Part of a small language model's weights.
Size: 15 layers, width 640, MLP 2560 GELU, vocabulary 8491, 79.2M parameters.
Architecture: RMSNorm before each block, rotary positions, no biases in attention or MLP, tied embeddings.
Training: a variant of Adam for these matrices, 10218 steps.
MLP neurons of a small language model. Each row is named by its layer, matrix (up: input weights) and neuron, and shows model dimensions 272-463. Each number is 128 + 24 x the weight over its row's rms, rounded and kept within 0 to 255. Numbers have three digits each.
After each neuron's rows, "fires on" lists the tokens most often at its 100 highest values on Wikipedia text that the model never trained on.

L2.up1037:132119127084120123148148131147134127109101107139111107169141139118124127095152150135130131144121145124112082142132157156123147157082086152129105093115129116152116083167121128117133130135144151163109142093079144150155126092127133180132144132137138137143147134116131112140063127129140094154118134133144127132100129118121124116143073111078147188119150120122108182146118130187135138120117150127141126091149091143140182130094153133116132112097132106142126120164150098121107144118128082121121111132109147151133118149108149138073121155089123154102088147120113150131154128168126125137
fires on: "an", "ol", " Jean", " formed", " joined", "he"

L2.up2484:107127142123133135134123076134142188131131136154082115124127142141131104093112114145137144121150138120143119119119111134118132148127112103162145110104103135141117097095101104113153119164116135139152102097146179165105092157123146145103104123133104149139135142158139131095129144103189183126149113153134137110146122147136129132157104128133126100073146097122123178179103113157106154110148173136159150150142173097134131153080117193123139102088162091109096130131113101088136147122110143139108142146154152120117132149136064160140115086116126109170146135099125113126131142141143113141
fires on: "im", "am", "s.", " President", "s,", " ge"

L2.up820:121120118098147119130138168126108135147109113097160111154141149121126160133132130124134118133158108165084106116135108154120098145100153116147122100149135106140094137127155142096107147096132130124115161144121163135117126093131134094113117127143180138096089122116144128130124113138130150137178128164122152125130112158148135095113093107137112145144123151144152072139156130171124160149113112100126146134142142128169142098137188170106183137109092136137118107115125114112152149147112096101113100127136118119103121086112127110109085119127143080129161084112141119133133136133113107129
fires on: "ik", "day", " camp", " Coast"

L2.up2406:088149175145128154135154127116110144134115149156097123132140105137114116191130159126139097112144139125157094148130155131112129127121115098147089120148149093095072131130118122101113132091120140167114105091103126130148131121136139108124069149139127144143117086112113123114108108134107151165134134152149093145083153092093147118141096155111150127136122153094143148103099127145114126083133149118160083114121122134144124088137064107133160172135126134139142124115135130060164131164105131097131137152170166160112121119120109119129149161156101107106138107126192117113133169159124134169
fires on: "es.", "ell", "wood", "a", "es,", "pl"

L2.up2234:083128125129107096128130143114108136125125090150168134133108099111113129144106101134119118172118162114175096114201139138140158104133143097155126130133117123139161147141181151162136149092175106143113143096156124137107111092121122132087105161141169160145085157156085123128110133139162118125150079113129135088096149116071150134158120149131130067150091139132128154136097123136141118153113100174062146125155114144165117113111123140147128121143116104166157086165124128126141119125167110139101134133106158111152141111102121137129185111111150147094145118116070134142095202157168080136
fires on: "ear", " their", "els", "rob", "orn", " receive"

L2.up1925:128155173168095168121129109116134156106136134076132094102101133154143103154120117186141160134114125145130136104133132110142116131126143126116158133142109109119146136100158147089126192100130062105113097158106155169136131097135091162140131147136143144164141156110097143122095137112128122123147122147137161130107134156125120133119123141136130117170104129092174120118134119119152136159150141112111112103154111149157125105116145119095142177114103129124115125122127151117095121119144128170113150130175123109151126145141155126112112152102157115107166121165179128122121079133142115111
fires on: "uk", "ya", "W", "uki", "ley"

L2.up362:134139141170116120112129133126127194148123103093106085146102175116144164144120134102135129126118171126151156120119131104122130136106106153166161078083127157102121130114097102124160119115154135137139119118045129108133104136101163131086073077121106132091134142121151101131101151132138126112135121132105135157160159117080146076139125072141124147149149099139140116133140085173139088180139103076061127148133178158149105075138158173175125121134125105149128116128098140103131124118145151100103137125128169131136148156096142099110132119173134105120155126156136155148060121111163116165
fires on: "–2", "rest", " competition", " Britain", "ests", " election"

L2.up1400:093155122142125153128089158159126127112124070124101081152144140134100137130113119133217097076107121102113112119156117158098081139117142139131175105130082083090134125095116092111169140088113135148133135126121121129157111155124131137134126139097122128125084130127099142127143176132150100123134135149141106185096111095112092167126121105100163133149127107128145124103130122164142100142157160161124129134104131135139131118122073138131123139132110115130098144140116151119131154135116105159138107109129145127100114133143090151139144144142093111113149116126144123133107108081129114116
fires on: " stage", "er,", "be", " act", " test", " evidence"

L2.up1818:138096131198121116151126136153171166114143116178097143070133144109165155087117143130154154116095156121108103132114126148151114109159122119118130102102122162109105122120110076124080185132168113143103145126131082118103158104148091078116122093106115128089124140143138127149146126131157126140086097111079149149120164150136115124118093113154108140129133109127099083107132125089115132098128097137110125107122095148092128096144138117112133084121136139152112111143118045116119133154123108153119136125119138138133139139091064147162206070084125106132090146105167137116156132132122117161
fires on: "ter", " such", ",000", "ters", "s,", "s."

L2.up1028:134140092090111139161087143162123146135116086143130119116127166120124117120104122178117127110140113120138152157119115160136142122106123156183095130173126124095136158160178147110097137108105101134128108146085119132115172128126147151064134145092122103149166127109132114097099101163155179140187149117112104131087142110161129106100129158156119128138115102109137152144120101154127137137113107164140135127125153091134119100151125111101116157125151137103127103134144101157127117121104126138145117091160121138134137122158137114132135157110156103141091116144143144068117122148138115148
fires on: "w", " co"

L2.up1730:168139092144136139120140118084148142108121136136143142144123127109123124182122113132104110105128141119120130075100163156129140139089154072152110166126156128150140129120147118131132107129131161118135149123145172141104129093110116108119114124131100136142107092107098182100091105110121095175164126149115129127115125154120075141156141140116134174143127128143143117114082111165121131177127128102117077142143147135098092117109120201093110182127125095136148141148138215130140114147099144090127187128124120111152120116128112140106183104127142171100104163128108154127149159130135117155
fires on: "s", "ater", "ire", "ats", "ash", " scored"

L2.up1850:161097135156088130143167143133150141140143117103142137105157160142155108142101138146121145119142119121147125155140195167119097170129177137140144150073142104164099134124145140123110165154130127069059139111095070145079110146114102110143115140121151098125133152134134093094132117148128128153123120123124183110137109110122120158143134159085148135151141099112079115093148143124103128126114102107093110136076127162163113115127154137138109110147093152144123118100147125121130099140163122138152110101077125095139090158152124145146142135128110148133111129127134130121131107156112126133
fires on: "ual", "ed", "any", "ental", " •", "et"

L2.up86:135111118130126118150163103127128144121119105120117100144110089125119124078132121142126113105092133157106142099124109107110177118109130179086184162112128163123104177107126123115125090118130126120099122165123148157122117090129142082070117129120151116126111172127118143111115106149132155133129144127131108130133106114122146141180124136127112176145130138083091179155132128146076118154121126160107201120135118113116115137143136088157123167097115136092144134099143114073142155102150108079147155128123127117139058119128103150160147135073129148123144159137166106113101124146090117134
fires on: "ay", "ays", "rab", "-g", "eb", "x"

L2.up1327:110156110134107141154107123146135119099137104152132126131127116090094130129152113138085133086152061075139132084128137157148129161078139120158096127063122155126129143107166105138121177160107106131141127073126110121141088152164127156092126127100137118118177116124125122095150135123139189169150113123156130111130132115167137157153121138141129096129130098153135149103134091138108100136117109155090145111173144154156085115156110129115161133147118143113165148146151127148126144110106147134180123110111155135148109125161121126162090139090132129143107136124077119132139173151103153104
fires on: "ern", "w", "we", "wa", " names", "pe"

L2.up1268:103119154176088131172140129153169135125102140162120093124149142081159110145114114117132112137135124126134122136113111132065116111104133100145106197099152125129173141155146127119127161140150144166095083125121131118111129123166102137160122163129112126087146121086135142146177121129115136143114143143135156117176160141119139157171098124128119120121133104097080156131096135110139107123128147138130085139155152110179131123133121136134101161149140153125116124139089100092132120132120169153099122145163110173145101101149142171153126181146119075106060094130129099147122130120143095165
fires on: "ets", "ather", "ated", " be", " either"

L2.up1283:152102143133150102119131140124090130182138147119126099125159140118134138155130060150119102160093144168175090072102125136098127123106201116108135140130119110137167144117109146138139129108137096085124108132124107135121117163138115109098117118140093120178199189130112088150184132105174089139143102097143108131095117120124126118114157085153141137152162131128112128156152098102142101112111123116100153153134158115124108141101099125126143141154099116135106157132123151090158121094193109188139149133113128153121135138113086122100150131148152135146141157123171074114171160082100121144
fires on: "et", "t.", "ta", "et,", "eld"

L2.up1231:122149141118128125093163189166133140177180114095122185116138107116103151141118161152130144119126093129160130123148183123120117115126187159160151084130145130122119151103120121124148117134123117125149127121123127154162133098155118138101118114127153139164120160170152113167124128149150090142143108135114104162150156139118122136135129139158108117133158123133164125109121114146132108123111107106082107122140097125142139082156117145137138167115167153152160084136116116147137109148151115121127146157127175125128103173126116137122132144178167108108118083131165122126106135146132131171
fires on: " world", " life", " her.", " him.", "ru"

L2.up893:120182154145162146154157117137121139093162159178150122120102122147134138169145160156104090110146136143137106102067153149124122150138144144125130130125134073093129130145189145102164149147132100134125118125156119122106130122175139130126144133087098105143120152117160116113133070119144115129171149159117115092107118136112105100115155081162124125096163131110118164152102110142111137088134113071147122088163135144074115123168144102115128177139164161108101147124129124114139087109121131154165118130139152122164115124121097084135155155142129111082157135086115098144165122176109145125
fires on: "na", "ages", " help", " Title"

L2.up2344:127138123097126116138100149091125170159139110141153109174110127150125123120119102147108144098124132135103086092102118082096121151114104183144117165123138147173148123130146135088138139121120157179084106137100134158174153117145133136155106169140120135162144160112111105157108075122129138138119140125159114157122132101100135155088178155165156147117122138141132135150099116126138107120107122113124123121122194143110109121157125127140113114144117088098175126143120135090146088097168142131130136113094148127091188134138111160133177108139120143141122124155149103135148168147127144180
fires on: "et", "ays", " United", "|---|---|---|", "et,", "ans"

L2.up1799:153110112131131158158124150122142157106124062147153117120089145073134116115125158137110158126138180123131131118098154127106145087136157120146111139130169069128128106119099140106122137119116161131140111128143151155112095140124150131103134101143130137081173149114142146143114113120154117109156122149133132135133127161100092093114160134130103144143124157147120138125152107166103069099113131121116115188127108121112113118161127125110147156166070144092133170138177122103186145127144123132148141154098163142134123114137089147153145126114097130118107129190111125089125135127118123134
fires on: " World", "se", "ron", "ite"

L2.up60:137119179087180137117127159115126113068124139150132118132077146173105124162149129176159136120144159162126120123135149128136131190126120120132086131128120118086195120149105130110119158161168129143137103151152099119083159114147104138093115115123115101103105143114071103093143129124110094143148097131130085125119112128149107113134080095073157134151151141092125099150096142142121122080108082133127123146108123111151173128126098139150151140135135139147168113121154161122124143141204152155115110156112120110153146155153123162147141087146105096133113104125140137154138165106126131178
fires on: "ial", "man", "ad", " Security", " break", " trial"

L2.up836:124092101113122126116139150117126125110066120146089193103101127110137157128130138105116106119143115125138158121124121137136165133128133086140166102149127163137121158123091149144106122105131159104114131124133149139109115121109131176147125156157115178114074113109127116103093138127150177103113073133152156109152088122124127133122122146153059113140105091181149132149147087120090113105118158114168121145124155138160128162116165151120098134081151128116134146097121139145135101127095111131146203130147128120085126140176172122092113135108150129132127154144138118149163170143078123128
fires on: " years", "a.", "ted", " Federal", "ida"

L2.up2296:140140099136121140087102132161129111117139117143138104145086161122118125158093110119157137116119120151129095128114148133069143089188146125105141128191148149090123102120126131124070126139146151151125145093128128176114121137128130128137155133146154159116146134162132174163064088098076079144126132110121149145102151146119133169100096128132107140112122121163127134136157148106115123149126117131090143117168109110138106139096117139155133112084111123151085135119146116158146109132128101107159123139175142099131126123111075111102129156148139149150136113100137097136073105155118099162
fires on: "ers", "ers,", "ern", "erb", "iful", "ers."

L2.up1525:158119130142156095136122129130162179130154125107126096170089126090135172098098127099141123147106152160116146119119134143137090088152185164142106089144128136121144131084139056120090145155117129141121163114153107068114120118143152152123117133130127089113206090167111171172138141128134093152153138142127161128109074155152146126107149166161112147126101137135109166125150134130109131093169088129148106128141134145115145121132094140124134112114121110124139091110128106165131110124159123112095122137139138141143144150122104111131114126086142127139156094120153132131153139119148145159
fires on: "s."

L2.up2516:133136108146112081105132106125121127110152146099109130103163133079150114114141089156179131121145125128154141095131108119137150115127153108154118112115121145131182140118157116089150131147144116124121151150108102090139102068141133116119105127165189118131148120078179147077141183160151140149172108147138133121154122140104172107103111139129139139148156120197098123130149119101161121170104127134093099161146112175182120123152121117121095108122099133154109109146148113138171083148170097151119173131133101164169130125152166129121101128115131130114123166132129096130132151136142108138
fires on: "6", " 6", " ass", "-r", " x", "isk"

L2.up42:162131063128129059108163115146140124102119097115137099142150112133139126106114172117108170177146164142138111153163138164115082103149120153142105100094133152134149159109188144105109120112162080150130150170132155134149127123143146090146121121119161146127128131086127151153158107136158159112140168131114132178111122129106090128130112112186143192142166110097107139128119103089123111134101150130130127139050110137152144124137113140157149163169125129121159142094128141180134067124139077129088109057131115160093129144122120135141128125129172120102123114096109133151153100083145166141
fires on: ").", "ical", "ko", "ing."

L2.up1597:150136129169128203137118097113124154087121101170143124148125175121098095099100129135143115147153114089165142096063150125145180161096100129154123142161131108091123145109129150122113119169185102161123114134173126160108213105106156123094108141142143127115100122155122125112141131136133090171164115140131114105164089155132113117097116140180127133116157108154116116143122103139104152131148115130156121175099076103113118084116099109121155128105160131101148119112113152120119136160190125128102138114126108129143141132123139122072118109092147112121096160099119132140184127118088113141
fires on: "or", "ic", " Peter", " Wind", " Dun", " background"

L2.up504:130095130114103125091169174127146127162145138160166154153115173149131147128176124125074134105091169148160118111101119099153091132099103151138125140148135155160129150105143118079132163122085202079117178100149114173123167076101115112142117138116147122179123139128119116107123082128119145132152121142109144113102153147125127102140123190094156104150146130101150173092124135121126120111110114132101096125086133148182142124158090130118142135171104133115112112135125128173140118135115154117125084113118118125115111127131131142133140162163137130126073132127085123146136112125090115148
fires on: "l", "′", "all", " were", "d"

L2.up1680:178142116114153084125127141112116157108128121104137126107114103123153141134150130132066110121150132125136155138167161163118138061110109132119124115127097118164134153093129145115169115118073148155081104125119125146114103123139134143152142119169164179112168129070118114151120146114133151136106135138121105127096149096058120132144098128160119139132098136132136119130145125156128099087114129157088115113120132108142139142133091126153099121169108084146138129101138140149091162150113134141121137168149154139161132092144135134172117111166103149121111144107092122087125156134113124137
fires on: "ian", " these", " this,"

L2.up1702:113158113133103102129131137122133130117112098131099108120121101102178119123145149135125132137150127111126111130120076168112102142119112056140084090136126134134181141146164106124080149127118127130123128092125173185139153098170135099124101139114114144172139166133115122138130138160138133120148150117152131133146140141135111102145163120127117153143187120128149154135108142156106087137104144132167122105147075115110099146130118101175104175128148143139140121143151150113093106139107101149139156127129079138123120107133123146132132099157148133101143120133153124143154087136128153143
fires on: " \"W", " \"L", " sw", " sk", "ers", " comp"

L2.up1992:085138150111134118146123160121111149115165139166070111100129123128122148177139133081153143123136103154136144133112099153082112112120104134145111083137093131170180135145108142160145145114136114134123127187093122120082127173162175109116081098162152166190145157092166079131121115136164086064148152143103116157106096141155141100156120138138121137152148134164177129127132090090126105122167148152153114130122089148155075115142110136127130108120099101099122108136106142148133090124096080126141117146137122146114151138134096181139128130135172138089143129138095158093092112151132067122
fires on: "]", " March", " |", " October"

L2.up780:112138139157144093098124095149148134154132140127097084136096116114139090099171157116088137138147130143161146118128157102130118141130149132137170073157116122134118112141091129118154081076083153098140082119123156180107137081129164159099122131132146134104123111104099091116151135077152117126143108141144114119102139128120153096160153124128089129135154144120141144176106085137155152133126154115140130103068122140138105123121158118128148125109098135117106141136141162150122110134144106122105143146149126162138148127146129113140143130131134099142142116100175109103146074179120130118
fires on: "er,", "ist", "er.", " called", "use", "istic"

L2.up50:135131140113159128173098124166183140128152145156131108124108067142098124163164132163166126128141157172136089135170106095156130105080108111180097096101180102110145178087110124151129098185138109085131153143133127172132126154107114132150163143161157110113105179122134136172140149125102081117118108080147108072126134148098134157133119100121079151155136105156094145115170150135122136150119114125122132159138135106115127105136102117108144174107127135089080192096180142128114098161131120142126177118151154095135085097137122131110160115115134147122134133113113109145108124116107070122
fires on: "el", "is", "ir", "U", "ager"

L2.up2174:117139114129102125136121136107128135140147095079163155120164130109124133108138075154097126143143116121145134147154120163107135138160110158149155108120082132128133128119164090116104133132130149136118158079162184172163133089183155158138188146137155135109119107135156134128160132171135150123124143121117160098150123080129111111168093111124145137144173168146116161129160132144122138126132073158219127152161154112090108108146114117127094112141110108127161122141102150172117137133126116176188146128102115131109159103150103102132103117139129136111144139142165149154184103105133130090
fires on: " by:", "iv", "–198", " group", " story", "l"

L2.up37:133117133139128129198176134113150133122148127121117116142128135091130114121116139108124138149215085091146093142142132148070087110115128121119104116131171146164129143114153151119151076127172129127105164146126146118120133114114110130121132088167198122108127119128118153075167093106146130157109140139145137096095106131141144127149107178113142125120177153097147127076125160118155154135090110115156141133173146124116145124139123121112143144120137130103116101102090113109143110125127132145175136113107111121113122106103086161094160120097142132109131156157136102166065102153081147120
fires on: " national", " Football", " much", "ok", "ug", "bre"

L2.up1337:130146110168091123115138154137133122114137168162129144117123126089124127112105096122113108128094107127119181155114142131122107098162164157153065120160156161143089107112151090085139114118105124121112081146139121117156153087130090131136114094130160148133110172147162103118121121111151138124136122133136123113117166163116135120103122134158129161110135157113137118150155131132109117111133124123129112124132125164157100108184132140175107143117053127160130137068111134087140130107145058112121094125148104134142148135089092116083137105091140102102106198107146121166156085128143117140
fires on: "a", "mentary", " former", "ale", " increase"

L2.up2410:085131131094148152144101110160116145141110116116089122194123147127110133128112133159140116101142105088138111156094102189148156119118139118134095108090162146114088157093154126108119118132109118133154216140129169139159147124088105064121108105106158098102170114153150130101123145129112112139154111147138113083114145157163113134156116131131120135156171102078152139161087155095125100150129096157134061138103158123141130132151115103083136134100110185178169146129132138166110139107118127128130122164132149102102099166153114142153129121074100165110122100147152140144134109150130128090
fires on: "ian", "ric", " ===", "ley", "-S", " person"

L2.up783:123110170109145125132128092146148156107158128142118154127132170117142128130085118120122137103117115126159161095153183114116122142126144125151160132099136114145154111124169121121115108149154142116104110091162140082139146135146169093105102085159113111103125148098121159157155154111161133123169148162135157137109069112119104133175121094118133091128139158123122088114164130116101137129087101130047193143137147133126143141141152119112140120123138122123126149127110156133116130186153107101106158084153134130130112100116153103110127152104133137143119086158143144106126132174115120099
fires on: "ade", "r", "t", "s'", "k"

L2.up2508:115189142156150132129173123152143154142107116114109144111180137118141108114063135140146150144128147095144095091145126118105135181141123144119125113145137132120093109121148114086188127113088139146122127102068146156126150116086078112097129161169113121133139133131117102113068077106149134121159158126092146144121145143119124129154144140130127069179123172111120161115128136172132148109116113114131102072116125149164109114073170117122126127083123142118148139138114167131126129155146105093108126124140149113138099104150095150095163163143140177107124117097139145158161123143137078109
fires on: " been", "ot"

L2.up2231:154130097155147141081148114100155130136130105156140111118151105135107157116118128128134128150118117137154075121102099148106116097088148111141098140142135149124127088081138124102128152121149144158110140076144090134141184129130081147108165176124108126141167135114115104161091132113114120077105110142179151149078157106089134135133127121137105109160106149143149123123186151105111090133136127153151124081117093143129147114112127133133161127105111179117112132167120112130182112144092120144142111121117150173093102140115093155090092103100127155150091145165122135175140125175080125122
fires on: "ers", "akh", "able", "ah", "ered", "ers,"

L2.up1814:191175141124118135136113099154138112124129130091152113110121124133150139150089145165156114100118088159128125129134136130183174132121114089162159135149129133104122130124102188114108135109120123133099168163141152149131087113127117138153148129153146135117153152080109099143099131130154104145123158096095135157063124129143151123155144105100119137147155087103131145119143112139103147146188134136118138111090096099196174153133099109124127179144124114109116105123122118146156128138143094180094133106137134151144153123084180143109168118130186097111144086158135117159138152103115144116
fires on: "us", "ib", "D.", "az", "us,"

L2.up164:151140105083149105132101089130165102132122146187135104133153112096100117143110152117143138144100162123080174095156111160119108131147148127132130110133124109145122120111156064097140123129128114110160144088141135140113124100139124163137118133119168121113121113182147150162126111134107142150113114136123159118102154166088143102173111120115077157104130135103134102071095128125142142117111112118139137140150135122148082115126095173150140145099165171082147132097124120141152087147161126107128143131093148119111099129094116114145100105154115145142128142127166144096125099128131139101
fires on: "ian", "ri", " line", "itch", " team"

L2.up1864:127148121072155103150175146108158133082117119080137076124157150147105151090090129125145112117084126121149127125098106095120121152152112143137175114121139127123169153151088125102155128106131121105138153102152153158124078102133162153137125092151101162112113168166082124167091108085138129164086115159172123115118113172096117129132109138118053151117125131097094128099137122123116137130167107131136105135122103119088073136109171145127115136141147104104157151124125176110140109145145098123158128117144188157165139108130158151148119133097138128092117119204092167147118124116112107124
fires on: "ill", "ass", "ham", "shire", "stone"

L2.up2424:152114098101185154140123155066142145093123146163105132157108133121155129097126129130070143178127103178118132069146087124128094122072150144120113150123133159124166171141127107115121121154109084150093139126105123134132096088116111118137110163105130133146109134144143137082135162123160171119128115148124166164156142098134088102172140120172132118163144104116158193182108104149137124137126167113160095172167148118127128159111086185138132133114094171147151127084140151112169111131141143072067112104137137164131121092140149157122129137146118121156141112128152176147142150162135137129
fires on: "–8", ").", "c", "ce", " agreement"

L2.up692:116181135142123159141116112098131137129133110138139096120126123141144128100149122109123130168136165140152116163108152161117144114122101098157134161056092112090128175105137120119151106145129125171147150143170124148127114122170119120130091142140128103092139179105172160139127127124106130102133182136142129122127149156104122160144117100174129137117134116107165106137112146128142091151151129131125151115172147128088103118144128147117094128123147165160116133108197187127148115102139125120137140106149158083152115082109116077124113105143160090130120156110118148076128138089111111141
fires on: "et", "le", "el", "U", "ol"

L2.up2360:138095153169122128128143142123135125147107121104122093129126164104122156130127153074089095158112136129202144146119149156138109117121177115150140153112158120169174145118115121101093137143130099112099114122139140133119123127171131120142128151144109139147130149099103182132092135127157144073121109087145099091118140147123122109112090146149144130166127130118147143142136093130127132100106114140150106151139116145103119135162166130159137137094150131139133180139107146084130163164107095164137144091123145108146128132087144181137144152079133115111102096158149114140126173140138122113
fires on: "is", "le,", "ent", "is,", "9,", " 1989"

L2.up180:084172141122136170077120156083110151133148103098068123173137148121120127093114092147116167096116114099119134120102106096147119146126140113092171113139085115119100143124121140126119168141119154141137189168142112161111109113103092139117108118103164116080138124133126123108151120128149144165093119119151146152125139135156121105175108083147105156167136114126129181085136114126145102152146097091162135162096107108124151144134084131117112117104145130139136114096128087149119127126111097140178166138089168107173115139111119140153096091108153097111126102121133110120105096132102120136
fires on: "er,", "ers,", "os", "is,", "ly,", "ow"

L2.up1446:139128105091135099150129160103117120117115106144120145162105097104156111100095117102122111103111111108155129121133156196116129121138140087136139118130159123079126154143121166114118143173119133165133133092128135153151158087129110128128140156159120084083119120126148141160138119147141137119143133106151133151126146187137131119131100145131092108131105120125154131149125111141128147099122107124115120120149145118134134110115111128180129119124112129131144141114157145139145136095155112108130143130131113114112158153083148191130123117156079116126160105133140140129136129132148124123
fires on: " e", " b", " sec", " mag"

L2.up1843:122138131106103104107139097115185186097142110147153100123127118125138145104154152069131140141094096129075145153156091139117123129145139151139159117153129108132119112112128131111108108140113137180158113153107104121069090125158114124108114149108112135105128144153097101093139149132130147100143136150132140131116152079100144105131104092080112102151160147134119168182154150117174103117109118123133100146120166120070107128114159110154144130143090138157126123131104097138133125157131115143054120076105130138134121108126154158153116120099129137150155113137116142134123140089094102110
fires on: ").", "ra", "w"

L2.up1610:126149108146116143142145083150174089147087150117144124166138075138118115117096150116182080135163172095153152124178133152143093125119129109135100098140112114109134139098110106120102084157097156102130101112104123141156104112170142094143150170166114177094134147137137168123121125136112134172133100133091112139124161144148116145121138129112123096109140124148136146089129098119122129141110093157086124084130125111111144100139113206143137143126143106165134123160188116126139111105118110111111140184185132160171121113117116117162149126123115130140127085129148136182098136123148111131
fires on: "ar", "out", "ous", "ier"

L2.up233:139121108132094138150145120151145134117149126115134112102150135096146129143142096138108156096142135107164117124095140112136110133104117079127115115118129157085116121112112135097161098139172165125126127148138150121079131112118083133132096138114159139139110120136141101164122127144136127150164084168121108111112171159155110145144123162090109135097091137103142120121146106116094122092130145114131127146131125128126150087166096150132107146120124133134133132142153157141104108139149144116129095123111127099120092088095108124073122133135161105089108091110149112106108173120114122155
fires on: "e", "ress", "a", " its", "6,"

L2.up2024:126119131123159160132109140078167154134102107156138062151142162145155111076107099119158103134085131130076145103143096122107095152099166109142126192118123095145135158106138117128114105153120130154105126147137117148065089147116148113090119142120135166070171122148154123150166111119132109102125149133117109131173150101135125137158134106122118120142180147116082109135135108180120098111141116125095144151165114149124128115128130147160110124142118134129107114104118142181133131167182066152156169125130129100142133164142100133092100126085129122104108121148109142188117153152102126153
fires on: "ep", " Tel", "000", "eg", "el", "erous"

L2.up2221:099134107160155137159165086142141133162120120171094123187132180188131147136123147127114125104177110144106146126196163125147136144114120109167118134104148126157156164140133160110150153113153100136145115131143165116112117154154161115089123148135136186122121109111132132138146152112114136146166141097154133113134141132088121153119142155149117125136195141177121112103097137141110121146107148086096073100141134126147115153162145163138156132107098118125094181132138121166130153098154127121155148111124107111113128161112135142129123144137160134139130133154114159144118131112127122113
fires on: "b", "por", " although", " officially", " though"

L2.up1669:084131120118138129177141133093127141119141084156133136117102149097139138153133115137146089101129142107114067107143108103136117084135141138128130073084124150112124192109136119121101142147129098148099129133079151154159113144128149121120136138118135120122099158130150166161149158166130128118161135150126095115157125117152152103110136187131118139138119129133131162119101157104132109125125134130154117066133109136118102072115141135132123112109123101097099139104167126165152137104141145166128148117126160135138115102181113113130116086155107132121121121117115131123119087092081127165
fires on: "s)", "ri", "N", "aid", "rab", ")\""

L2.up2487:129140112106147132119120090104120127142101096134137133144097071147108148149110120130119158092112086072124121133077124139123103132137114131123114104121106130166148133099147119168117109097146110116137139098121136158104136091171153112137128105159155155119101103129164128134167100120128149127101115105110188141124124141117126129129120107170167174150158096151139148067101122154146143127126119139120142190113142125126137126119089127141163101102170210154146135102154113118125149116141107097154176110162157153096145097166118124162131143120102095110137142109133102121141126132127102124
fires on: "ing,", "ers,", " &", "er,", "in'", " organization"

L2.up1859:096089118152136146119129171158135118117099154094143109131089129127116148120132141129128123125112143144123117126178140107134172176155084139130125111131138131129102154146159065124137133120137125101114090154159189105143102096143121143103178132140150142139141105130117079137123102113107148116110126084150154112162142092128128145168116121128117132152157164132122195118158124119158163131126119127148137147152133131121141135155114114119124097129120089143081168161097113115136139116146117081111138105084115142154106161107183141108131107110102107152132124142109166101118119133120079172
fires on: " per", " Award", "land", " Kn", "ken"

L2.up363:093131119145107141115121122110152128123149137137130089093100121125148147128124137121101140139177143074151102118114097144136117132053121159156125079118117126140099111140099102132153121138077119150119120119120149116107128151133125104109128138107135103129148113161141135161101150119097159107130149141091123067120158134105105115111139142131126036138120149100174121111110066147134127129117097101144142101137125103131103170141065151139155172185139122115181154124131142123148139115166095191146155077158115080143137117168123107176113129096127121096150136130134148130099105151135134143
fires on: "ich", "ologist", "s", "olog", "ober"

L2.up2459:095145151144126142195130144142141131129117121072135123141113158138121121120145164125134169107101097106130188125181170187116134125079154144121115145059096109141103122116148148107122155162156137152093115099102103206137185129142140148141111125131124170098132095127123138088155132098157103148134123146106152105133138124102114133141111125088149187140114120127101141092115133139145093105111128127120116194122096158100120111140133139103171110114176089153134135112084158147092178108129124120123117111071161153171112117163114134097134149116145095133129166091165127107151125139086074126
fires on: "ual", "ed", "u", "es", "s:", "ar"

L2.up1513:105118159136155144131100120136106130136128112093087133147102107080153130140112110130082168088127109107154123164110113103082122119121082111149103135083112133100124164144117147143149134146143104151125087119105175164109087107123092113137133160129111127143097155107119153099103109112178102132126094115124075110132119167165109125096136147126114099181176135146119136127145145156180159101125096140133143108131138090147117091158161145206136121136099137149144180110083170132122146134144111109130104123188139118124107144111105105142144163172130129088106102123164131131169150181166118151
fires on: "est", "ler", " 6–", " fort", " Theatre", "ala"